Part of a small language model's weights.
Size: 8 layers, width 160, 2 heads of 64, MLP 640 tanh GELU, vocabulary 1591, 2.83M parameters.
Architecture: RMSNorm before each block, rotary positions, no biases in attention or MLP, untied embeddings, normalized queries and keys.
Training: a variant of Muon for these matrices, 118M tokens.
MLP neurons of a small language model. Each row is named by its layer, matrix (up: input weights) and neuron, and shows model dimensions 0-127. Each number is 500 + 40 x the weight over its row's rms, rounded and kept within 0 to 999. Numbers have three digits each.
After each neuron's rows, "fires on" lists the tokens most often at its 100 highest values on Wikipedia text that the model never trained on.

L4.up87:563520532473496482439470464431495472528446558502470461508468496508446416511465391467459490480530479443451470513483525440530559567531574566526567518571476435528504513477502472504508484465433471514500451476416538421499558507439505466480493481535467562513503478491503461494444514494510475423522527413430456518591565446495523509436489461506543451509480571485540524527538524503535505507460
fires on: "ly", " or", " and", " also", " be", "et"

L4.up343:548562559505577526435495506555479461584552551453535510542482466512473514521576453476483483484399562501552432550505496442468559504472471528495469492463488482529519569449539525522524474476535508491406544467516585570516534480453474490527497546504427520481532509550529525477495481506425486495535454497447557455422487511558511492495546452490523436456458536469471465535560497458488464485604
fires on: "et", "ed", "om", "at", "orn"

L4.up8:469466552549455537538548489456488530434556474552420451489530519477423429491553502460535496462474536404487485496465484450535569496502508377515528448532483482543514474466546484445561538476527480470495487456510574474534514518535493424512469503535525461517431512477474468543500432528568503526513496511569566545524586463515496538484488494452559462479511513518444527473452493545457518485447
fires on: "ist", " ==", "/", "hy", "b"

L4.up265:495495498508499509503535541560511519543491473470538591509514464473504516473554532503545580466482487505426423524504503475443390506423473504513523455520529502464435479501494468497521530523541458493522481457527429496456500535496570507492465492527504412545425435538492539545528528486414497473513493503488541510464505508516513500438553490460453470436560459466474534441515565445460565479487
fires on: "e", "ay", "ro", "7", " other", "ort"

L4.up285:462523506528469505448437524510488523474512460526515468480514540483494462474485491516472471426486429489476459526532480496530564607479464500479497587539485572504540440469551543477555545452511498548527559487541551445459560540534533492477445557402505497476447506466569544559522528531491470423514454514485421571520521534493613518525438530478539433519500459489463566481413497558457541499481
fires on: "ers", "y", "o", " season", "er", "up"

L4.up173:557423486544500494540519547530487483489512472447499528553511564555483556529553459494454508503525464512521501583462447482472469508543447485525572480535495446542522525501541493507520498552462471489469525486487453470512459484495531511502481445440489552455552456482535518390558527566552441506445483518451406565482498506531469521523527432539532569475542448555519536443524454495509458543540
fires on: ".", " th", "ation", "ee", "as", "oun"

L4.up1:438488531539497522511467462468411442502432509451502451501533504476504487461487556545522490416483412487449563527455481455538470517456488544498542500549527492502464524508566467478499489491516494520457464467571518570492462573574433522512442491487459559436476479510518486422533534570448408539513490457592491485486453484481600508550538509521456543498436480449458469490560511529432503517498
fires on: "\n", "y", "up", "em"

L4.up630:531497513463551430501548541580521394477478548467561465497550508522518513455533539537449488500538475523503527569480478499510578482512503475492551444423473525447555497533559555514460410524542563483512518469495464527476473508521418552453524518443483444516502488542464491525532476547462527534536527563494491512490491527434481460487503534466469549530496534453550480530554488450513458507520
fires on: " |", "-", "ed", "8", "gr"

L4.up371:449389439541377478539454519525517478479437507442494530431547461510545517541565471445476537558529465505548547447560535535521465458511494520470490553495487487545456441527555432452482509563560533438523554423558482527560474567537486453489532555518547523520541513493477440477498505535463486542523517515479517489523518415500515491502493474491528484520516453517588538504559446548534487456533
fires on: "el", "f", " rele", ".", "F", "'"

L4.up226:479500501517493562478525519512503475482527473513480521503566491486540532535513568471426501533545505510519503455524484566515514503452509503474472528471434514529446460484514484437547498591474518491494508506490495505506562528539527502539553513483546497504445451539489563513523500434362511580534537522442433470513446488588544492558535518532429518587432472545540504408569498507549576477517
fires on: "ation", "•", "us", "ode", "re", "pr"

L4.up553:406457478483549483506523471502507536511567534560524490516451484501451485486497499491519487448487461502482476505539444539426531490481506487422525591507490481511590514481544534473512522464514447503530517484420470553479503518431516560483441405410540510556541441514408498519470477483428502476499574460527430580536521514540478405539566548446518435538497482493510500476469487464437541450448
fires on: "ch", "a", "ry", "ral", "he"

L4.up418:475497436538537490417437540488510493464509475529477492528462496458509537573414552493475572490526475429482570459491507499547419534504412537505564446546551519550514525461453530530474539473512465537505516524447475503444442476519558524509530578479492484494496538500507497465550507494478508517542511492524540466489505484569459554492457468505528443559478536570472433447542467468471451462558
fires on: ".", "ic", "and", "ig", "y"

L4.up34:542486441512518521447540419526526475459585492421496428511517498470516532495518477506493483478472458537439428543547514425576584492512562485532473546418523548491477540499456566486428472514460489432512524478575505504473510430513550542478500408473454485411519483541457605534506485535523460513494542580562488539439581463490450510484526498493537452524548582486529518461540507480535433490511
fires on: "v", "ol", "c", "in", "r"

L4.up590:567524492498521453454506506523561572510477546532447439435518529542468546600556428495556448517464459514505477595474509533430545453597475463450533525506525480505554566487410491488543493457559476526472476567548493459530489492505477492488466508521527537554516483521465562481525562501482510530532436506492484436502616593535528522472506497510529466483492497512454473484556449459519596536498
fires on: " and", "ic", "ed", "t", "th", "’"

L4.up523:510488469535485546484489430482523503529499473383533493507529492508456612499527493542538481533446520516529547537536516479522527570526511531435474573520490515483568481510579585493488499524452557517486493564512463504485469552566530468490468554499428505459520470488482495444528492484427445476535519518532444537513508543478543463529518507455481455485438457518486529518449473420544532429512
fires on: "c", "av", ".", "at", "op", "v"

L4.up498:539446484519556508400540497521507496491564532460478571530494511498520478484475553534556462505500501449453523491499434517457525505482495489446547438468488435505540462506490568470568519441564546520488478498550499468466468527525468517490530531466542526420533551530494454454580596573571493473503458533423494550481403600502485514419503508430531527496460506521475459489510453503518534523465
fires on: " ", "ol", "4", "u", "re", "3"

L4.up3:551497557572560556431453448461489434499561501507493469504487426498514453450456462479528456463524469555413508498449491484473493509453557499547452490475449547531509447436519544462556421522540485548463485508459461427517532459450502509461535543454553530496534479469531511471432482543598478492518525516457541508585548573543514472498496461486478485467516552488455504528481530479559492506481
fires on: "ist", "old", "v", "t", "0", "az"

L4.up600:504544454519443482511456507534458497474501531509490506484488494496520440474515517405478447461480446472499442518492489477434449496559527515503438512551565576502524464508596509471577587506509465524491430483528547494472467505540415491532511524489556485469565492462509510499544485576512489520601537490458454550517519468534456462524528516471493462549485458501546502421495491434480510440507
fires on: ".", " be", " to", " of", " —", " R"

L4.up587:459490472526458489428494532555528494535517480548460466498484493561465521465522567503542443454538483545491455498498502517521504470552445499562500580456492511510420529489454541464518499473513544421530525528467460476476487508548468502469487513472500472484508444567524566557499480495517507554483513436506444464479454530459452453510562427468522426507543419488531521430557523436426458490561
fires on: "id", "ic", "rib", "e", "°", "k"

L4.up107:465480529531573463548499463521446545514417535368489483512468467529516517505462540517487494570546528481460551545504444531512488507506409515530556521442441458530535545449546382507539457467561469508560476471538461522455503487493528525435442469492420438532524500473502557540484462488422446452491521538475486552507492484542508546532478497452487503519514486486516457480497456434464489558545
fires on: "se", "ly", "ous", " bec", "al", " includ"